MLP neurons of a small language model. Each row is named by its layer, matrix (gate and up: input weights) and neuron, and shows model dimensions 224-319. Each number is 128 + 24 x the weight over its row's rms, rounded and kept within 0 to 255. A neuron's up and down rows have the sign that makes its largest values positive.
After each neuron's rows, "fires in" lists the words (lower case) most often at its 100 highest values on Wikipedia text that the model never trained on.

L2.gate1294 [113  82 143 141  75 119 144 139 130 159 102 144 107 135 121 108  94 150 119 144 170 126 146 161 117 125 178 132 150 132 165 119 109 151 102 157 133 169 170 128  82 172 150 118 144 119 158 123 133 120 133 121 106 138 134 121 127 137 115 127 163 122 157 113 145 111 150 171 127 135 127 121 146 133 112 135 128  96  93 156 129 144  51 150 114 100 112 175 129  82  55 123 117 140 119  83]
L2.up1294 [142 139 143 137 104 133 142 141 151 147  96 164 181  99 155 107 110 148 144 116 117 123  99 137 160 130 130 127 173 133 141 146 126  76 117 153 151 102  92  83 124 111  76 157 106 135 147 134 142 167 130 128 105 105 119 164  53 154 117 131 133 125  96 128 137 112 120  96 136 130 143 119 109 122 104 100 151 112 112 125 142 103 135  96  89 140 170 144 139 139  83 120 114 129 148 101]
fires in: "high", "continued", "significant", "low", "higher", "rather"

L2.gate535 [124 150 137  91 113 120 109 136 113 140 120 114 109 114 138 106 144 114 110 143 151 142 144 137 109 140 109 213 149 145  98 128  90 112 158 168 166 144 128 122 147  86 124 149 152 143 135 148  71 138 107  68 154 114 148 170 139 129 149  70 109 143 133 202 120 177  75 142 198 130 121 114 142 131 139 119 112  85 132 112 119 168 123 126 117 109 131 143 121 122 117 154 132 144 117 145]
L2.up535 [146 147 142  96 125 144 123 132  96 132 120 107  88 137 164 132 135 127 136 130 165 125 161 128 107 127 115 171 125 146 120 141 108 132 143 193 148 139 132 146 163  98 138 132 173 141 156 178  87 132 110  79 122 123 144 178 169 125 127  69 130 143 131 168 122 119  78 124 186 117 135 136 140 134 138  96 141  63 129 117 112 181 107 107 128 103 125 162 125 117 111 152 161  92 139 174]
fires in: "served", "continued", "short", "remained", "gained", "extended"

L16.gate915 [148  71 166 147 127  95 134 124 127 142 131 110 119 115  60 121 123 153  96 155 136 129 155 147 128  98 132 165 117 145 147 102  84  98 137 134 110 140 139  91 156 114 128 132 173 121 202 102 142 124 150 119 147 107 113 168 118 117 138 137 108 154 170 137  97 116 139  95 127 134 134 114 150 118 147 109 148 123 116 137 154 128 159 112 162  92 131 167  90 114 121  84 127 137 146 128]
L16.up915 [161  90 141  77  94  88 130 142 145 149 117 124 133 127 109 130 125 130  74 173 102 136 126 115 141 109 154 140 105 132 182 101 120 168 120 119 155 140 144 135 142 107 129 134 172 119  71 115 133 131 127 121 118 156 144 111 123 106 140 141 128 132  98 118 136 138 158 120 121 111  97 152 117 117 133 130 157 155 131 182 139 117 129 110 162 134 175  95 100 130 154 129  90  87 164 128]
fires in: "to", "of", "with", "for", "following"

L2.gate1477 [115 149 170 147 132 118 157 190 152 130 160 102 143 127 142 100 106 175 132 101 124 147 149 135 121 191 125 146 153  96 129 144 105 112 109 104  97 116  94  87  88 151  88 120 137 101 138 152 105 116 124  99 128 136 153 149  74 138 160 134  83 152 126 152 123 138 123 164 153 146 128 123 155 100  92 128 125 155 117 135 149 116 141  99 163 100 142 128 115 145 103 148 109 176 110 110]
L2.up1477 [123 134 152 111 119  90 156 134 153 152 130 102 136  95 120 141  92 163  95  92 100 120 169 157 140 142 144 130 142 116 150 132 138 127 138 166  81 147 148 114 140 129 172 125 110 116 122 150 124 124 114 110  90 129 144 105 119 127 148 117 133 115 155 156 116 123  49 115 140 102 110 120 208 160 133  87 131 147 128 129 111 117 100 107 130 112 127 152 122 112 100  92 113 111 110  91]
fires in: "produced", "developed", "created", "received", "acquired", "purchased"

L6.gate1077 [112 172 128  87 131 146 128 111 127 153 170 104 108 111 130 124 160 117 127 120 135 156 134 161 155 152 132 155 104  83 128 138 131 149 150 123 126 114 145 141  84  92 127 177 117 119 146 130 130  87 142 122 100 129 152 114 105 136 155 129 132  65 159 127 111 169  65 147 134 141 120 145 147 110 152 138 159 159 150 114 161 117 140 137 108 146 122 125  78 153 140 115 151 126 170 122]
L6.up1077 [157 132 141 164 119 134  67 123  85 184  92 153  99 127 133 121 150 139 141 145 109 136 118 148 142 104 110 138 117 118 113 166 110 139 141 131 128  75 106 120 150 116 158 147 126  75 147 150 145 119  89 113 168 146 141 120 176 144 119 145 116 112 141 119 112 127 140 166 116 105 113 134 160 114 180 152 130 179 162 148 153 127 113  90 135 110 105  80 106 125 121 109 136 153 137 174]
fires in: "on", "along"

L16.gate498 [123 141 145 109  88 116  98 140 102 120 121 125 155 134 132 115 103 145 145 119 115  89 136 132 134 124 159 109 132 140 196 101 124 131 125 190 107 137 134 109 125 132 155 106 132 121 132 132 171 142 133 147 100 165 132 123 125 115 144 163 153 144 146 141 141 152 120  99 137 161 160 160 127 110 156 106 177 130 141 150 115 104 139 135 101 123 141 154 119 103 111  88 133 169 129 108]
L16.up498 [156 135 113 146 140 137 135 118 165 103 131 130 125 152 141 164 110 133 154 141 133 124 123 146 164 129 162 160 145 130 160 118 136 154 123 169 118 154 136 132 151 113  97 133 172 121  69 109 143 116 140 142 166 132 155 112 165  96 131 119 145 135 145 131 137 118 145 130 154 107 130 110  98 155 107 157 153 108 103 173  92 157 107 149  68 105 118 104 117 104 142 112 116 162 129 149]
fires in: "to", "help"

L6.gate1044 [126 159 120 155 111 132 135 120 117 118 107 148 130 146 135 146 122 123 149  85 139 100 135 138 158 127 116 155 134 131 146 164 112 132  95  86 116 183 132 125 121 190 152 170 148 115 156  83 138 121 166 128 114 176 106 121 150 133 120 131 110 118 102 152 106 139 110 123 120 114 114 154 151 112 120 137 101 150 128 177 132 135 110 133 143 166 147 137 151 119 136 141 152 151 164 127]
L6.up1044 [131 104 117 104  97 106 165 103 157  91 137 146 137 105  77 133 106 149  93 156 174 146 119 100 122 119 121 117 142 161 110  94 159 131  97 159 107 100 153 143 151 122 145 173 137  92  87  96 164 139 152 154 142 139  88 155 118 142 149 128 124 130 143 136 123 102 147 199 118 136  95 125 173 153 111 151 149 108 124 135 128 158 159 119 142  99 135 137 188 128 125 112 120 123 115 100]
fires in: "served", "medal", "received", "won", "awarded", "earned"

L6.gate889 [113 146 128 122 103 122 177 132 147 112  66 134 114 151 122 134 129 102 146 176 144 120 133 178 100 164 161 158  86 151 136  85  84 169 146 116  79 137 114 136 110 165 174  81  90 136 126 122 142 104 133 156 140 121 126  91 120 121 203 152 133 133 140 115 118 164 149 150 128 147 116 108 142 149 120 117 105 137 154 117 124 134 115 126 136 139 131 129 141 111 106 137 133 148 132 173]
L6.up889 [127 156 114 129 107 108 122 125 121 125 166 142 168  97 109 105 133  96 180 171 135 105  98 131 113 121 125 150  96 112 131 122 106 158 124  98 160 108 157 106 112 151 155  83 142  92 168 140  90 154  78 136 169 113  94 143 118 140 109 128 100 104 132 125 116 114 110  90 155  92 119 134 122 134 100 158 106  86 134 122 136 138 128 106  85  99 123 134 141  70 101  85  78  93  98 129]
fires in: "on", "of", "supporting", "to", "hard", "twins"

L2.gate153 [159 140 176 122 115 135 124 130 117 138 126 130 116 140 127  83 137 137 138 134 184 143 125 123 124 140 148 137 183 126 123 104 131 113 128 110 131 120 106  91  99 150 140  95 111 123 130 104 130  99 104 119  91 111 159  96 100 129 159 118 108 107 109 158 129 109 155 159 131 164 150 157 147 107 132 127 142 117  71 100 129 102 138 145 116 142 136 122 102 176 101 187 116 112 112 116]
L2.up153 [128  97 139 163 139 122 158 170 158 128 112 142 152 125 133 163 133 132  86 116 139  97  92 149 126 118 128 129 148 135 117  98 138 141 138 142  78 128 117  83 130  98 200 110 137 116  77 113 112 149 118  88 150 100 128  97 133 165 135 127 111 137 166 143 135 108 114 137 120 154 146 141 128 123 129 103 137 124  95 108  93 115 112 161 147 131 148  80 134 159 133 126 149 146 119 132]
fires in: "received", "create", "developed", "produced", "acquired"

L15.gate265 [ 70 160 132 145 114  71 147 121 130 122  95  92 136 113  87 165 125 147 125 124 114 128 119 130 109 102 143 154 156 125 156 127 102 131 125 135 116  90 149 111 122 153 137 117 103 150 120 124 156 149 125 163 132 102 123 137  56 155 116 122 139 120 164 147  97 120 124  81 172 125 100 144 125 156 136 136 133  90 163 108 112 169  97 150 125 133  86 141 164 111 120 129 139 189 122 144]
L15.up265 [171 166 109 142 134 108 139 137 158 135 150 134  90 117  95 139 139 141 147 131 157 127 152 154 139 108 141 124 125 161  65  99 151 154 134  92 108  89 131 101 144 108 162 118  98 177 132 148 114 108 127 132 135  63 120 104 127 109 106 128  89 107 173 114 129 139 160 140  94  97 120 184  99 118 111  98 127 143  67 146 149 100 130 118 121 148 130 139 156 124 122  95 132 116 125 134]
fires in: "of", "telugu", "on", "chromodontus"

L6.gate1128 [116 112 107 135 131  93 133 113 111 140 129 105 207 104 104  82 121 152 131 148 101 107 109 119  88 105 139 136 125 108 131 100 105 111 127 125  84 121 127 110 107 138 144 103 119 122 118  90 142 198  92  92  94 110 123  92 146 134 127 129 186 126  85 103 111 130 100 131 130 101 156 115 132 105 145 143 165 100 145 131 114 140 128 122 151 134 149  92 148 130  93 114  90 146 175 141]
L6.up1128 [141 123 100 162 116 128 112 118  90 158  85 140 149 162 124 117 162 128 116  93 117 151 119 105  98 134 131 117 159 127 150  61 130 135  87 134 127 155 112 146 154 137 123 113 133 123 121 120 140 149 128  82 142 137 165 132 181 154 156 121 122 104 113 104 178 124 135  76  94  93 152 118 147 138 120 128 103  87 152 143 119 130 113 137 108 165 134  98 134 151 124 108 114 139 146 174]
fires in: "of", "all", "most", "younger", "allowed"

L6.gate823 [203 126 153 134 128 104 103 133 142 161 101  82 132 141 135 143 124 103 142 113 102 130  98 138 109 128 160 105 122 109 119 157 140 120 129 137 173 142 137 143 184 136 165 160 148 125 125 130 103 148 121 127 138 135 133 118 133 113 114  69 109 141 115 119 126 124 143 106 157 126 105 154 146 164 132 116 113 154 137 149 112 165 143 127  96 118 118 163 163 122  87 122 127 151 139 143]
L6.up823 [159 101 190 107 154 140 144  91 131 139 103 150 103 141 159 119 128 122 122 152 113 109 121 131 136 124 148 141  83 153 151 111 147  98 123 131 116 136 105 163 154 150 121 130  82 144 131 147 109 116 158  53  95 136 134 135 164 144 103 108 102 121 124 111 135 138 128 118 143 120 151 155 144 140 177 111 126 164 127  90 147 123 109 137 142 134 107 136 146 114 119 136 124  78 104 120]
fires in: "grande", "at", "grand", "for", "grandjean", "calheiros"

L6.gate1052 [131 153 112 108 158  95 148  71 135 122 139 128 156 140 109 142 139 122  97  97 130 124 117 101 127 143 141  94 126  98 121 113 178 113 102 118 123 121  77 138 124 129 183 148 139 130 157 148 150 168 151 136 131 140 132 121 142 158 142 106 102 104 124 124 130 123 158  94 137 114 135 155  78 116 139 164 162 107 125  79 139  92 161 147  98 118 112 138 127 110  95 108 125 114  95  96]
L6.up1052 [108 148 110 115 117 120 104  97  95 144 150 110 125 110 140  92 109 131 136 116 134 121 110 166  95 136 125 147 143 149 164 125 121  97 130 122  93  98 117 156 121 125 119  77 104 124 188 112 163 131 138  71 120 162 101 135 153 198 127 112 136 121 106 101 108 121 114 109 129 126 107 152 135 127 140 141 153 113 138 114 143 115 147 118  84 130  88 160 170 108  96 114 144 135 123 108]
fires in: "of", "prize", "list", "chart"

L2.gate899 [ 96 120 138 121 104 138 121 105 148 117 138 145  95 135 137  95 130 114 104 153 152 107 123  97 187 120 113 121 137 143 137 149 100  74 172 120 112  89 163  93 120 144 120 145  81 122 106 118 150 110 139 140 172 170 133 114 111 119 140 117 197 113 113 124 127 129 133 122 151 128 166 171 109 124 119 173 120 118 131 106 114  99  90 151 143 123 116  45  84 118 149 144 110  59 114 163]
L2.up899 [124 160 156 105 143 143 121 116  94  98 126 125 111 133 104 138 163 127 145 167 142 129 152 167 174 129 143 103 130 130 142 129 137 162 127 140 119  85 145 149 120 128 137 113  93 118 128 131 138 139 103 133 114 120 123 115 108  82 153 132 136  56 123 111 126 114 121 124 122 141 122 191 111  84 177 148 124 156 117 119 116 107 109 148 145 137  92 127  98 134 142  80 119  94 108 178]
fires in: "number", "2026", "general", "introduced", "created", "beginning"

L2.gate146 [ 96 138 134 131 159 128 133 107 123 130 127 118 105 141 139 118 111 139 122  92 135  74 129 135 111 134 180 156 123 109 150 147 145 144 164 151 150 153 128 118 112 162 139 134 101 146 139 145 143 112 120 127  76 116 125 124 172 139 135 120 142 110 118 132 149 116 107 147 119 127  89 142 107  81 136 121 133 161 148 139  85 142 106  84 111  36  97 136 155 146 147  95 134 167 125 111]
L2.up146 [120 152 148  82  89 135 122 153 112 138 131 123  86 119 125 148 124 112 109 147 105 100 122 139 103  87 158 143 108 150 124 129 173  92 162 115 147 140 112 143 138 183 110 117 122 129 127 120 113 155 155 138 127 134 108 148 153 168 131 143  94 142 117 140  96 126 145  91 128 107 108 126 107 156 160  98 113 117 167 173 139 138 122 149  97 120 131 184 149 103 101 155 148 173 121 157]
fires in: "grande", "grand", "salakati", "similar", "first", "minutes"

L2.gate350 [145 138 154  98 123 131 133 120  99 111 118 122 106 117 126 106 125 117 124 122 117 140 165 125 121 136 117 220 138 133 128 100  58 123 157 174 163 134 152 142 155  83 124 118 131 137 147 138  75 137 106  96 153 131 141 127 116 152 155 100 126 140 133 166 126 186  67 126 182 128 122 136 168 137 145 138 126  91 135 130 106 158  98 136 107 118 131 139 101 127 121 145 130 131 113 140]
L2.up350 [161 170 137  82 143 148 138 172  74 120 138  85 109 105 139 103 144 115  97 131 122 120 182 124 142 154 109 179 140 131 124 142  74 109 148 174 153 123 133 123 156  93 125 142 139 162 143 187  88 140 107 108 150 146 155 129 128 142 152  84  99 127 120 150 119 157  91 139 163 113 118 122 146 130 125 148 136  90 119 120 110 165 135 112 100 108 107 128  92 134 122 142 135 117 127 134]
fires in: "served", "continued", "remained", "appointed", "mainly"

L2.gate915 [135  67 129 139 130 113 117 142 162 131 139 164 136 136 136 135  85 121 137 137 156 161 110 171 119 160  99 133 144 122 182 140 110 120 121 119 130 113  69 133 129 133 125  81 132 104 188  94 170 140 127  97 135  55 144 106 137 155 181 123 114 119 133 141 124 125  95 158 146 178 102 146 107 137 143 153 134 148  94 116 164 103 150  97 161 129 121 180 108 115 134 128 223  84  91 127]
L2.up915 [106  86 133 167 128 121 155 148  89 150 112 176 107 138 127  96 137 122 103 113 135 139 123 134 115  90 135 108 103 154 138 142 105 123 144 124 192 123 126 142 118  99 130  97 150 100 154 122 135 168 114 139 119 140 116 106  86 128 130 155 113 115 123 126 137 127  99 104 159 143 131  92  99 123 174 146 154  87  92 104 155 150 121 186 146 136 110 128 121 112  94 131 109  84 133 137]
fires in: "high", "co", "short", "long", "seedman", "low"

L2.gate1546 [168  67 155 135 118 140 138 152 172 115 152 137 107 136  98  76 119 151  95 123 125 117 123 157  80 132 109 129 146 106 138 104 139 144 151 112  60 121 143  96 129 185 160 124 169 109  84 141 126 155 127 151  97  87 154 111 123 137 152 107 132 105 157 179 120  70 128 157 120 123 122 135 145 135 163 117 143 136  62 134 156 125 173 123  90 119 162  92  76 189 128 122 146 114 123 105]
L2.up1546 [139 108 137 130 112 126 162 110 149 107 120 166 145 148 149 117 100 124 128  95  87 111 117  90 119 138 119 120 168 123 112 117 134 117 117 138 101 132 193 125 100 149 199 115 160 116  73 111 137 142 161 102 104 136 179 142 115 158 144 123 136 144 164 157 120 165 105 172 103 144 141  97 153 183 107 100 153 149  97 134  97 111 155 103 155 132 118 123  65 135 122 132 162 144 121 117]
fires in: "received", "developed", "create", "given", "held", "shared"

L6.gate721 [ 96 127 119 102 120 105 141  96 141 116 130 145 147 111 156 145  95 128 142 141 149 147 145 134  91 153 139 148 133 150 126  78 155  86 156 149  92 112  78 136 119 145 144 121 172  81 106 119 114 139 134 170 134 141 136 126 143 115 116 134 124 108 127  98 127  83 108 121 138 127 144 171  97 114 124 135 177 118  87 122  88 143  92 128 159 132 143 144 113 113 131 146 114 128 129 126]
L6.up721 [168 148 141 151  60 124 123 132 119 101 129 168 132 135 111 131 134 131 137 125  94 161 129 132 135 117 147 108 131 145 146 134  69 117  95 171  90 155  87 159 127 126 143 139 135 113  90 103 159 126 148 105  75 178 152 113 137  93 127 109  89 160 174 130 122 115 127 116 132 118  87  75 105 122 155 130 146 134 150 136 146 139 115 143 105 137  87 132 140 117 141  80 162 101 128 124]
fires in: "to", "as", "of", "on", "that", "reportedly"

L6.gate1209 [124 160 145  91 119 110 103 104 156 139 159 145 113 120  98 163  91 101 160 166 101 133 138 124  92 123 191 141 131 150 169  89  77 117 127 123 116 136 137 134 125 122 136 107 134 137 166 146 125 104 146 169 165 130 126 134  72 188 130 120 104 149 111 118 101  84 131 107 106 109 118 127 124 151 124 102 164  87 182 133 129 157 134 122 108 124 157 120 146 162 146 124 139 110 124 101]
L6.up1209 [135 163 172 172 104 162 123 146  81 154 129 178 102 140 115 120  87 127 152 109 104 137 131 105 118 155 140 125 136  86 127 105 104 117 103 119 152 118  82 155 124 172 110 118 129 136 124 122 149 136 109 180 130 138 105 123 134  94 115 117 115 146 111 134 153 151 172 114 147 127 155 103 113 135 110 111 114 116 106 111 137 100  76 130 134 121  96 117 129 104 115 133 118  98 117 128]
fires in: "of", "describing", "s", "underworld"

L6.gate1215 [158 132 150 141 148 143 122 126  87 110 132 138 117 131 126 139  81 112 201 117 120 137 139 126 125 112 148 132 118 121 126 108 110 127 119 132 159  94 128 141 146 143 119 104 163 142 115 131 154 160 150  88  94 162 110 151  87 141 157 127 123 143 167 134 147 112 146 121 113 127 144 129 122 115  58 108 126 147 109  94 147 139 131 136 147  85 110 112 143  96 126 151 174 126 103 113]
L6.up1215 [135  67 114 142 103 116 110 108  87 122  91 155 164 154 175 146 103  95 132 142 116 135 120 133 139 131 138 131 177 145 131  86 148  92  93 160 109  72  92 124 113 142 120 174 122  93 133 112 179 162 116 147 149 136  79 117 131 158 111 107 128 120 126 183 110 132 107 134 132 173 172 114 123 114  80 156 136 128 137 115 131 202 108 125 130 110 149 156 136 152 175 113 131 136 127 135]
fires in: "of", "such", "other", "further", "these"

L2.gate1128 [ 72  79 125 171 124 117 142 121 133 119 143 116 115 125 163 106 111 134 111 113 118 149 149 140 132 128  91 146 122 110 152  96 157 144 137 119 130  88  94  99 135 117 168 110 126  95 151 111 129 137 114 149 130  98 129  71 118 154 125 123 122 122  89 109 122 131 119 155 155 140  88  67  90 162 117 138 136 118 146 123 144 139 132 169 172 154 130 153 124 131 118 138 152 105 140 156]
L2.up1128 [118  91 128 190 116 105  87 110  72 145 117 141 136 131 130 132 122 132 120 179 118 116 154 169 109 138 138 102 124 122 122  82 128 143 126 129 164 124 144  92 151 146 154 106 131 121 141 109 133 126 142 134 133 113 112 103 129  98 100 102 143 155 142 116 161 138 122 133 125 129 108 145 101 125 167 147 110  86 163 122 149 114 139 131  95 165 133 144 136 156 124  88 145 138 114 123]
fires in: "part", "co"

L6.gate1306 [134 161 127 129 106 126 155 120 164 133 120 149 154 123 119 109 139 131 158  98 120 102  85 148  85 128  79 140 143 118 151 188 147  85  98 116 141 124 149 130 113 141 154 131  97 148 133 170 127 162  84 132 139 125 130  88 149 122 125 115 135  88 107 101 124 130 106 161 116 102 137 163 106  73  92 171 156 140 131 133 118 142 139 114 151 100 112 128 142  80 127 136 102 110 134 121]
L6.up1306 [124 164 112 143 124 166 161 145 146  96 119 138 124  89 152 134 142 123 125 100  98 140 141  96 126 135  98 129 130 119 126 125  95 118 140 110 123 111 137 123 172 110  72  98 120 127 151 146  83 109 136 110 163 159 120 112 146 134 139 133  91 145  52 126 102 109 132 158 148 121 107  64 122 161  93 162 159 131 112 118 193 148 121 163  95 100  92 106  84 103  99 145  97 132  99 176]
fires in: "south", "having", "outside", "on", "and"

L15.gate115 [ 95 149 153 129 117 140 157 102 120 120 126 127 201 121 117 145 136 153 108 139 141 148  87 136 121  91 136 139 148 109 136 113  89 146 137  97 137 152 120 107 142 130 109 131 145 194 104  98 169 131 145 142 135  77  88  68  80 150 132 144 106 156 110 137 129 127 170 136 100 114 192 104 108 118 130 124 114 148 130 120 145 128 129 118 163 156  82 125  77 170 159  89 179 135 100 149]
L15.up115 [124 121 106 152 175 164 104 127 123  97  90 175 103 134 144 119 142 143 114 117 121  95 130 139 150 108 168 107 108 106 132 128 104 134 133 174 137 136 144 112 142 139 116 115 150 160  91 126 155 108 117 146 104 140 146 132 126 131 104 144 131 104 168 145 134 153 123 130  98 112 161 140 150 123 132 137 123 113 107 110 117 119 134 152  99 119 107 128 155 144 129 116 147  90 142 135]
fires in: "to", "jhawle", "would", "may"

L2.gate617 [161 151 139  96 117 138 144 162 125 122 103 129 106 120 118 163 164 111 128  97 129 111 148  85 128 155  99 176 118 107 102 145 104  93 118 115 141 145 105 135 150  85 139 195 127 168 139 136 130 118 122  88 163 138 169 148 140 175 123 102 118 162 145 178 128 155 108 121 160 170 145 124 114 123 104 149 156 106 121  76 122 154 152 143  78 100 128 150 116 139 111 148 168 149 139 113]
L2.up617 [167 115 150 115 119 144 190 129 115  80 142 159  85 148 168 184 146 169 144 122  84 144 146 100 110 137 156 140 127 162 124 160  85 115 143 154 180 110 140 169 130 127 148 161 150 103 150 161 134 121 153 133 108 127 150 166 150 146 106 141 125 108 170 135 127 137 146 105 170 109 126 167 125 123 133 117 133 117 146 142  87 162 160 125 187  97 112 139 115 158 125 156 148 149 159 112]
fires in: "also", "continued", "remained", "both", "replaced"

L2.gate1206 [152 138 152 121 120 142 117 127 151 110 188 128 117 122 138 130  68 175 115 148 106 121 134 118 149 134 147 144 188 136 144 146 143 106 120 128 141 108 114 119  82 168 150 110 158 110 103  80 159 109 121 124 130 147 119 127  85 162 115 141 101 108  90 157 135 146  92 147 120 177 169 143 132  96 123 118 131 155 112 128 108 129 134 107 135 127 115 124 138 147 106 144 137 122 118 137]
L2.up1206 [106 137 138 136 131 132 158 149 119 122 125 121 100 117 132 134 146 133  97 111 138 132  72 115  93 115 113 139 125 137 132  86 113 164 142 109  75 147 114 116 145  88 153 149  95 122 165 158 134 145 136 168 141 123 126 121  87 165 168 133 147 163 139 107 134 148 153 156 127 100 106 144 157 127 109 123 136 142  94 144 114 161 121 125 117 139 147 133 107 141  95 146 152 118 118 147]
fires in: "received", "won", "given", "awarded", "gained", "gave"

L2.gate667 [122 119 143 135 109 130 135 125 115 176 153 127 108 124 158 147 130 148 141 117 145  90 117 138 139 108 171 137 132 115 165 114 163 119 122 167 153 120 130 144 138 106 121 129 150 124 156 101 170 169 130 107 168  79 106 143  93 158  94 134 138 104 134 129 120 145 113 122 122 127 104 118 112 170  76 138 127 117 105  87 143 110 126 147 118 137 141 176 158 153 121 155 148 157 111  79]
L2.up667 [111 144 144 156 101 140  98 106 115 162 147 118 112 137 149 151 137 172 143 155 130 136 131 137 150 134 178 112 147 106 164 116 120 163  90 139 154 107 101 137 114 151 177 121 137 126 147  93 188 121 160 140 139 123 124 157  94 128 122 115 180 131 125 130 136 118 113 123 127 126 131 165 154  95 157 125 121 100 107 100 154 111 172 103 133 152 131 152 135 116 145 100 111 119 140 126]
fires in: "high", "students", "low", "higher", "girls", "lower"

L2.gate465 [161  95 136 147 108 121 140 113 138 119  99 131 144 119 125 124 208 141 160 148 116  96 118 122 101 134 114 132 205 145 126 163 122 153 115 119 114 107  96 117 122 121 131 131 136 114 114 138 133 114 146 108 137 105 120  89  93 126 131 111  86 120 154 133 121 153 110  77 129 122 180 100 175  63 147 134 138 128 158 142 122 121 109 137 102 105 131 125 101 180 163 130 134 117 141 141]
L2.up465 [109 145 129 116  94 118 138 135 135 153 127 131  81 104  83 151  99 149 104 143  99 127 132 141 180 152 104 102 122 129 129 113 141 120 119 160 152 148 117 153 141 138 151 125 114 152 144 140 128 115  91 107 142 121  88 132  86  93 139 127 110 106 105 129 134 152  94 103 135 117  94 110 134 127  96 158 126 138 170 126 135 150 170 143  87 165 123 135  97 124 108 164 121 132 136 141]
fires in: "world", "city", "women", "walnut", "situated"

L6.gate895 [129 141 130 138 123 106  63  77 104 146 133 133 133 121 129 102 172 145 138 131  88 145 152 141 123 115 134 160  95 149 159 116 130 110 125 135 147 177 107 130 122 134 171 147  98 139 106 127 141 115 108 130 162 108 156 123 114 170 142 148 119 102 157 132  93 150 125 140 122 140 164 137  97 121 162 149 111 107 152 128 112 131 106 140 179 122 160 182  98 108 160 112 112 120 145 150]
L6.up895 [123 145 109 156  97 112 112  77 174 114 156  99 105 142 119 158  95 147 142 133 110 140 139 144 113 150 130  98 109 142 152 159 111 139 134 120 106 113  89 104 147 146 115 132 149 143 130  90 138  77 170 142 119 130 120 149 120 123 160 136 119  95 163 114 133 114 141  94 105  97 151 128 124 120 113 145 119  97 119 144 106 127 141 131 143 111 136 137 118 106 144 170 115 152 122 112]
fires in: "on", "can", "will"

L2.gate298 [122 144 148 128 113 115 130 154 130 140 136 142 105 139 115 132 131 149 170 145 137 111 101 160 116 161 128 169 140 121  96 103 100 131 145 173 197 110  99 105 132 106 152 147 136 121 186 133 111 139 111  64  88 115 152 105  89 172 140  85 147 131 183 189 119 134 119 115 180 130 133 147  98 123 145 116 151  93 139 144 131 169  90 107 151 123 132 150 142 132  99 145 116 131 125 166]
L2.up298 [133 141 117 154 153 205 129 176 113 101 148 125  80 168 125 151 147 107 158 157 160 150 139 110 150 148 109 109 138 100 143 144 123 117 130 128 131 122  86 160 150 145 120 131 138  77 138 129 153 114 155 156 158 104 124 188 147 128 129 120 153 170 121 124 151 135 163 126 127 113 132 124 161 126 142 127  91 133 126 137 124 154 134  96 127 153 128 102 152 113 153 173 157 118 138 149]
fires in: "20", "served", "carried", "mainly", "spent", "turned"

L6.gate209 [155 175 103 132 152  99 145  84 152 114 130 123 106 127 113 107 164 117 182 144 123 178 111 184 122 127  90 112 121 105 118 178 105 125 121 108 124 152 167 103  93 128  94  71  92 141 131 131 127 109 123 156 159 134 161  79 151 123 137 180 154  99 124 123 127 120 131 131 114 126 154 125 119 135 140 188  93 185 107 124 112 183 167 140 172 157 124 139 121 154 127 118 183 118 117 156]
L6.up209 [132 182  94 130 124 133 111 130 133 120 118 122 111 116 125 115 146 125 159  81  93 122  92 113 116 115 100 103 114 105 124 154 158 132 102 140 165 144  67 160 103 128 146 163  71 148 116 129 130 132 148 143  91 155 132 124 155  88 133 148 139  50 116 103 134 185 160 121 107 127 159 130 119  77 126 139 162 167 125  98 146 156 152 180 135 116  99 152 118 115 105 121 130 134 123 149]
fires in: "on", "to", "artillery"

L6.gate596 [147 175 168 146 123  99 153  88 123 161 170 136 156 127  77 111 101 130 140 116 126  99 134 121 146 132 150 138 109 136 156  96 118 127 126 140 148 159 118  83 149 113 148 114 144 176  89 116 135 133 132 102 134 137 128  84 136 167 128 102 113 152 130 126 124 121 124 111 136  80 133 125  58 130 105 154 154 124 134 121 108 147 116 125 133 106 112 100 137 133 124 131  83  99  93 111]
L6.up596 [163 117 138 116 167 124 119 121 107 152 111 153 107 123 172 112  81 133 149 106 160 130 139 171 114 148 150 100 131 124 116  87 119 128 118 140 139 103 103 118 128  81 140 121 126  96  99 118 140 160 133 129 107 145 122  92 156 111 151 159 104 130 126 141 133  77 145 150 119 130 109 158 132 138 105 122 133 135 178 152 143 149 139 157 125  99 141  97 184 145 148 112 139 144 149 123]
fires in: "of", "du"